config = dict(
    vocab_size=2048,
    attn_scale=0.177,
    bias='qkv',
    parallel_block=False,
    extras=['capped logits'],
    lr=0.00715,
)
MLP neurons of a small language model. Each row is named by its layer, matrix (down: output weights) and neuron, and shows model dimensions 0-191. Each number is 128 + 24 x the weight over its row's rms, rounded and kept within 0 to 255. Numbers have three digits each. A neuron's up and down rows have the sign that makes its largest values positive.
After each neuron's rows, "fires before" lists the tokens most often just after its 100 highest values on Wikipedia text that the model never trained on.

L3.down194:125123094091138123160157165137104100137130130105106157133121126148124148111147142155127136137167139103115137152160129149168125125122064138107141155159111109136162115130122131122127188146136119170152170126125129052168135127144120124110109102120100125103140148147149121089093105152118088126126071074088094149173146085125126109140125122148122148087145166112075121125128130110095123127127114158133175158129135125121122142101129121135128131157095172188130114141129152082103099125131143146135109077159100126133119094118155157139151178132142103136129120159088149139101107101138111142
fires before: "it", "and", "ad", "on", "as"

L3.down273:094147141135145128087092099127125123132090085112129134123101105138147137112120138156114182116119117114143163162146108185127163099143157120106107139101115127082112162122104145112074134178125115128166171149155125126118113105105118146153104143122123102147107098113173148108147135127148087106125133158172151129150165196084108098130118101141110134143132168134116118143138145121101125115133085123164112136123147161126139141090138073096154103155173122120130122168157126128131095152085150155133141132148135112128108125120109149154179133144156112169104071141120127167127098120114146116
fires before: "or", "ive", "iv", "ure", "ions", " of"

L4.down426:134158151130093138088129121095139138164148123112164160132137116178136130121109141156121127131122121126122136105119126127102118111107082192093136123113156137090124106113112105156113081140183155170117176161138121163134148178114116123145102150144110147140146154156127132130141127150150111162164105076124084130164091138092131143150124114112066118121140123091126067137152108087136130116125090117126112154150117147114139121109100128141137144090164115142139141185147114105140118143090102109137132124144137099156067120096109140106130124107109098153111168169126142118122124146076143153
fires before: "ag", "ine", "ional", "ual", "or", " as"

L6.down341:150126124115138146136134106147175137120128083088143115148173110143132106127097102114102119121071123109108124118079121196132104125116104133148167147137172141139122095145141159115166127085102127107129149131109108133120098138122127173108118139127103111109120106120135167135135137139129121144142114149136110133135125146159170167152166125129089125155103096091082116157183120090119115150145183126101108082123130133087128127133088125151086128167145100094126136059102124141160117134125105113149143145104131096153149092062131127140140132103110097117102124119174104141129102120153095134
fires before: "″", "″N", "ina", "s", "ated", "A"

L3.down146:105135122147117086150142202145114117148068096093126146151154170139118102130108126131136130135151104093106101136145161104143135139113126108109147154122152114121133138108145130182078140139145132168131176143103132111126156147126136112065154131136121110145125123119104173120123132134094128146127154141142126147139128135144168088168126171099164126106112161143124129117129119119103130101154106168114142171115128177073152119115105154143125123098100152135130138113161098133152128140081112125135137102130128119115111095124086145128173141099219142145116135152127153168110091094122106143
fires before: "it", "and", "on", "l", "m"

L4.down236:133120123093152122107163110115144110106176133145117135163108154172106132101111160123147145107130141167160132137141146141160119124102150124118133145104107102144151123133079127126190126137158149136164123129111080139153114122155101170119115110085109141088097116120117127076143144148150144119141112147098154079087131146162144115127122104103146095180166134139074144114131127128103125104132151081166138108139099167065145115100169120112104109099136130113103133125148136141092128123099155154122141142141138147167156173163113162156113151174116075152140124124095149124120124099122147111
fires before: " ", " the", " May", " April"

L4.down259:164170075139128141133111125174099112140097124104128099098149111099110098122125061154082116116157092144107120139124141136118167109162156135134114134077150152145137114161117159135112159142118147115142114119117152125159098129133136118098088100135125100140176142178150153117151138097146148138107159188150138127122123122142141107141111087153117113115130116106140106148112145159109118118113113156132145097102148159099158142138164099135115098118149163129143090191112116147117176151116107147129106125124109125118070142119123134133160101120149134126101089078170110126148087128116166086
fires before: "er", "re", "ral", "ers", "at"

L3.down380:159128112138089169123121117122119168091119107123091128149154091112112151152146127159136112118100126111098076110098153101113131120147110126173149134157126176156118119142134134142125142127139153135111138110125143118163132132139118107082156116092144107095150143131130137120124096110096146130159112158142119124117113135083118137135143110150140144131112096163113162115193124150103085140134130087107117092134142133144144160128124073094166098161114154088171098109157123123113153162110139091169108133138141134145105139088168111163147130149110119146162060106112121148169165163190128112
fires before: "==\n", "ic", "ied", "y", "ents", "ent"

L3.down491:115133105104118134099143085103094116099146165121140086148165122132110104130081071145131162151118119118126118112132118139090135118124132099135153135140097088092123157135123174139149100114123136134096128120105130152120123122145128137079131120106110135142151106101123108138149097103103130134143243128094104127105109132171114105146088162142103139147119114097128090112169120165149125116144084131154088143125096111146131122182126116132105152092113139113134151136144127134081161143115120122170076133151141143101145091168121072103143099154152145134144137135138109124098127151131106121
fires before: "19", "20", "il"

L3.down23:146101141161154157091130153131151118143175111095131136159143145104160125108121116149086114103114133129096073129095115128078098145120109146149137132131120143120093145135123125118137128126154164150120092113122115151118118120176152166077102115122107120144128125120127121130199134124107128160123142148139125188112120162128107102140115111121141130171135129138147069089084099130119148121113141089139145117152123099166133139122174151131120135106158135105117150159123153123152131110132098151121152059105167147150143109123109126127169145173206128163143178145082133126152123154144115137
fires before: "20", "19", "l", "oin", "18"

L3.down490:130162140099125121158153147123100113117129097090141182125107131126114117106097128119113144131148114123094159130114113137105089114130149108100154104149095089114141156125155150150129131120119156147104115127118121152129185145139090127138107167110105087143093113156090169115139153139162103117134138077070116097155146141119142131115136143137143120129139152131114180122120111136128146109109090149085106112119067128118114135178097078100107189135091117088116147094129157123105126111138104149120148120152126099163107116093166092138116119143148127139161140117164116161163091128101152186
fires before: " |", " |\n", "C", "45", "48", " v"

L6.down500:131167100170110122110096159122160128142095155116142146120127143140176167145159120150152110120114157145085152118106147091142123122052176122119121118087148131124148120176148109100118108134177113134152107138133120122130119109091118112125127127121121148148142129116121105102145148116132172096125121086141129107121147135180153149167109151141098115133072176114136111168121126119113151130131121131163097088084157121167127134102085159150134153113097113130111115145104122107137114153158147176150124143149101168101105076118150136122131088130187104123063135122128139128146111134132132107
fires before: "le", "or", "ict", "if", "ern", "ge"

L6.down375:109140078140164158136130075138121136139109113122090137107140128119107101121124148143186123118103130145139137160092116132156131172134147144124143134091153158158100089127110118129166109129126089135115082178122133163130148169125107127113138140142116115123131143152160116128180129133095102159103142156122118102139107110146127134158153149176127150132114137110126129108122153122149159182139084154165099127095123120050138145095110136120136140145174109158126114075152161138109135101105143169118135151171097098179123132164127138168146110134148129121107141105129105098145181128106170120
fires before: " ", "20", " the"

L3.down407:097155109079128109122132130120140117138148120099152104118135096159134144164155101106173109099115107134106161124120108110093152154147153133153141128109084137119185122142082148128098131099162113110115139144127113134118159110137121134147170118134108174103149109122148128165163102145114121135130163098157170113123161099148131114160115098168161124148158167136144152150085091111126161125116134102135129106104101106168146154153139138122105126150156155114174171185108113132141131156133078117096153094099112092150116109156143131103156113120177151116148182087131113152115118117125127168
fires before: " |", ".", "'", "–", ";", " |\n"

L3.down355:148122123166139141112123140144145178163137109149163107117118104085123130160141150144116130108128119097103150133135114105142096118129105130098188159132137111130182124132149167094095108135127112103090161149154081167119108132133137108113136093126125052161138125127100159074136152131171153174150152092141146125114110153099163124131125160100126125142091109079128111124123134183118145101124135115119151111092172107158112142117102126140115103116125144125192108159115137147147159137138102148153164117123131114079119121110114115130154126119101100135104102127101133164175144103160136090
fires before: "ical", "ist", "i", "ic", "y", "ie"

L3.down92:098142139135141129158167178144100160108119147100127105141097118114101104146147110093086112126117103093161160144108132143110078085131126156155142092158128141082096153152142110118076124120196145125095127129117139183123144147083094134155089124157103098144139136142101144155125113139164111096130099143133108150135129120125106095109122138162138142113109148136104123146129137139100119080132126120091118121094158088160173127139147142162118143177161069137167137156186130117163082135125131125138119146143107143110124141077130127091139100116136101131117118146120108140116141149117118159
fires before: " |", "R", "G", "B", "I", " "

L3.down77:130131116127177141116162127113140108130091145167125117157137152094101090125136137118153116148110125155107109106102119170139148141141128181135126088099117124105147108120135103140103146129129151109133166131146149101135159141096178102157117151123105115123156163126160129146117078169155124156153104168118134136127156137108175128149084118172081173131077156162155107124136127130125132126135184133134164150094097131112113132103117130114135142131158141105116162136169123131130127117088119144142112125150141130205133114113152074107091153160172112088118172124129154164104112138089116122
fires before: "al", "ed", "ific", "s", "ing"

L6.down289:149144138143119115142101145109140125125096137152133111143109116144147112131142115136126135128112135203097143103150154114117145143169136140170139121089132113086081133099115175121182130117110133151105138095115068105113157158155128120177129119082160110160085102131132099091145113103123135148117138129124097122127115113118122129196134101155136128152138152121138112087158134114105179112129142165143098134171134107114147169098133145121139119150108102164102163134117124115150159128130132172188171151128155098158152111124119105154161124099102135073138121128156085119111098148121133156
fires before: " ", "ound", "n"

L3.down465:170138123096146159101131154167128106136128083141173118132140119119153105131127108137132157093156119113110154117073133122144110103146117131133129107103136119123145119172091150144152139118124119093133125149064129127138158119165142091134103137112138139126161147111138125099153110094121069145110060148104115099131143138114152108146110120147103147157124105116161153139076127115131088146145138106131117111099152136108125173099137107133135121128147178108115144139122141165138091107124181080165117126103099169159152163126117170073158164139187125127086101114121156134111148164112128134
fires before: "en", "ft", "ents", "ol", "id", "le"

L4.down146:176120111128182135082137088133118132150086086134115108171148136130075092118088111134112153129095080139129113144128155105113191131160120130126113091143131148134164127151103146085111116123157172132095158122163118138128155143097117125158150079110138102153144114143134143151158116114148142136106116129159125138129142172088130102128124136126125139150150166124160104122155152131137165161127182120117164130127139103121168095107136155124111115151165136152160117142117155090152145095118117157086120102135128131164162159104123121157150166135098107130173143084112106134123144157123109087
fires before: " a", " an", "A", "2", " "

L4.down430:133150154107155112129135125176108146136158152103121164133077154148111122105171122175128099140183105141157117128123147130127088089152132138132142110124151141104106125136148109147098101130120097102151119100132147086129122173102110132153139130151109114141156079118110149103106126176161125111125094092142108169140120107187143156119128173052153105115138117127147104087076165145102088076119139093140133126129142109137141201131116099121122146149148154184125140155128125136121138108102135113135123149147134109129145142136111150129146113149166108110109166121114123121129127084115123156
fires before: "ith", "all", "it", "ium", "ward", "ris"

L4.down38:107152116123114116130145139114155112148100140137159120106115108136129079155141107148123135152148120187159126138150115137107102123146137108132144074175123113120081140113146150125132156153120183122114091144112147103123140114142184157117138162142108115145114157091138115159116066106093133136139132121148150135158158144104100110082173100078091133156101090154123171130135127170109122118123145133129133095120120127131110150160114142123117110118154117185093121117123193134114094086132077093170135144122147152095139132182112125100108104143139140185147132149135126148161118118116115133
fires before: " ", ":", " |", "ording"

L3.down466:113082112147149152137134156107119119191085143149093104151101135124103121137175163124131144128129125154101137125102111152154137097157108107105103137167087124093123122130109171124141173102139130097126107123124148155117111112101131101124132141178186147153120135130069154134122126123115112141110155159148124160108160172103115108083086123133100126149096170113093188135142164124109096151140168090097145167126115137109095160131115102090114149094098144126137145138134131129132131132090136114109127133134090108131125123104102157109132126143104135075160163134143115177114120117098096151
fires before: "s", " on", "ed", "ing", " was"

L3.down418:132183136099109138126131132107081148103101135125141100126124121108091102150149144163128158113073111139095083142139147176138139170149138174135138122108140124100109091112145115107131154084112168151126102142167112082138089141116154088107129110162115065133103123125148124100182136102141108090125128117151098135166143111158090137118114128115135127112144185112153126118138125123119113108086141170131108085111120181122112109133120146107136128167124158109107087114133107086134142133148072152148140102150111172125119121148123132122157108128131097150138130100130162110097104154145103164
fires before: "ed", "als", "al", "ie", "ement"

L6.down125:117183110125076124129144182124171142107119086114144193090122115125118136138154160151188107107125128138157132115125153155135138168159142130099102111132070152145108134122114175141167148133160124131125134106119146121126098159134134131119133165125138120119097126130118138121129121130111174103108127127133142153090143146146137139120175108098132129112125106101138122163093097108112114139132098085125107134117147118120093105106116131167118152116140109128148148129136160116082119165124141128150157116144107130213131158076118148158186132125118103095103134139123114132164114046123123137
fires before: " ", " in", " on", " at"

L4.down96:165141071121086086144068105112147160112114152086162132125140113108119137128136134099128102163088148135143120127141162123118131113132147142130147177107131119107138163126165145107119131156124127117146126151134133182183097092102133148171071136143133132177127119132156099112086116143091113144132174128123126126159122149139171113108148123079101124131121139145132139158139105141130123086096150165114106116140110152152149126135115164159101122098132113109081136143131140072142131138141157122148140089166109136214151148146122150138140125139127105105151158133110147104157108147122162141
fires before: "u", "ood", "ight", "or", "ict", "ack"

L4.down393:093113139112126101099106185136165123172171092134148117088105128131164152100129100156148110124126135141096141142121117077138105124107119152155144183107141152112120125148157112131146138113136117109139113127096132158132107102167126114072130110135142131135103152117066145141156142148137107165148117121127118130108155149147143102174125125148122135151146170115136119084102164152104145104100131058125122106116123126142156158132108144084099130115159104134117137140147136075145162099109086156141151125137177117115125112112144163076116147137168120137153157128139129130120172125162089071
fires before: "ad", "ust", "ade", "aining", "ain", "ue"

L6.down105:144173172119110176158125138181122158131125128151139146132106095152120165154165126120140139113128106131143100155156131094150107077139141104110106146156092147091144166115102106126113087097108144121113141135166107099122120127108156110137116139100125162149123154110137106183123102093124132143109104142102162165099087146147108079096162126113122135100135097125057101123120150122138138125128116128160126135127093111085122132149146094136123140124137165109132114181144164120119137145128119147118070111089122139175122173113131112105165097097104149118120104097089109102082136113117136130
fires before: " ", "ec", "rol", " May"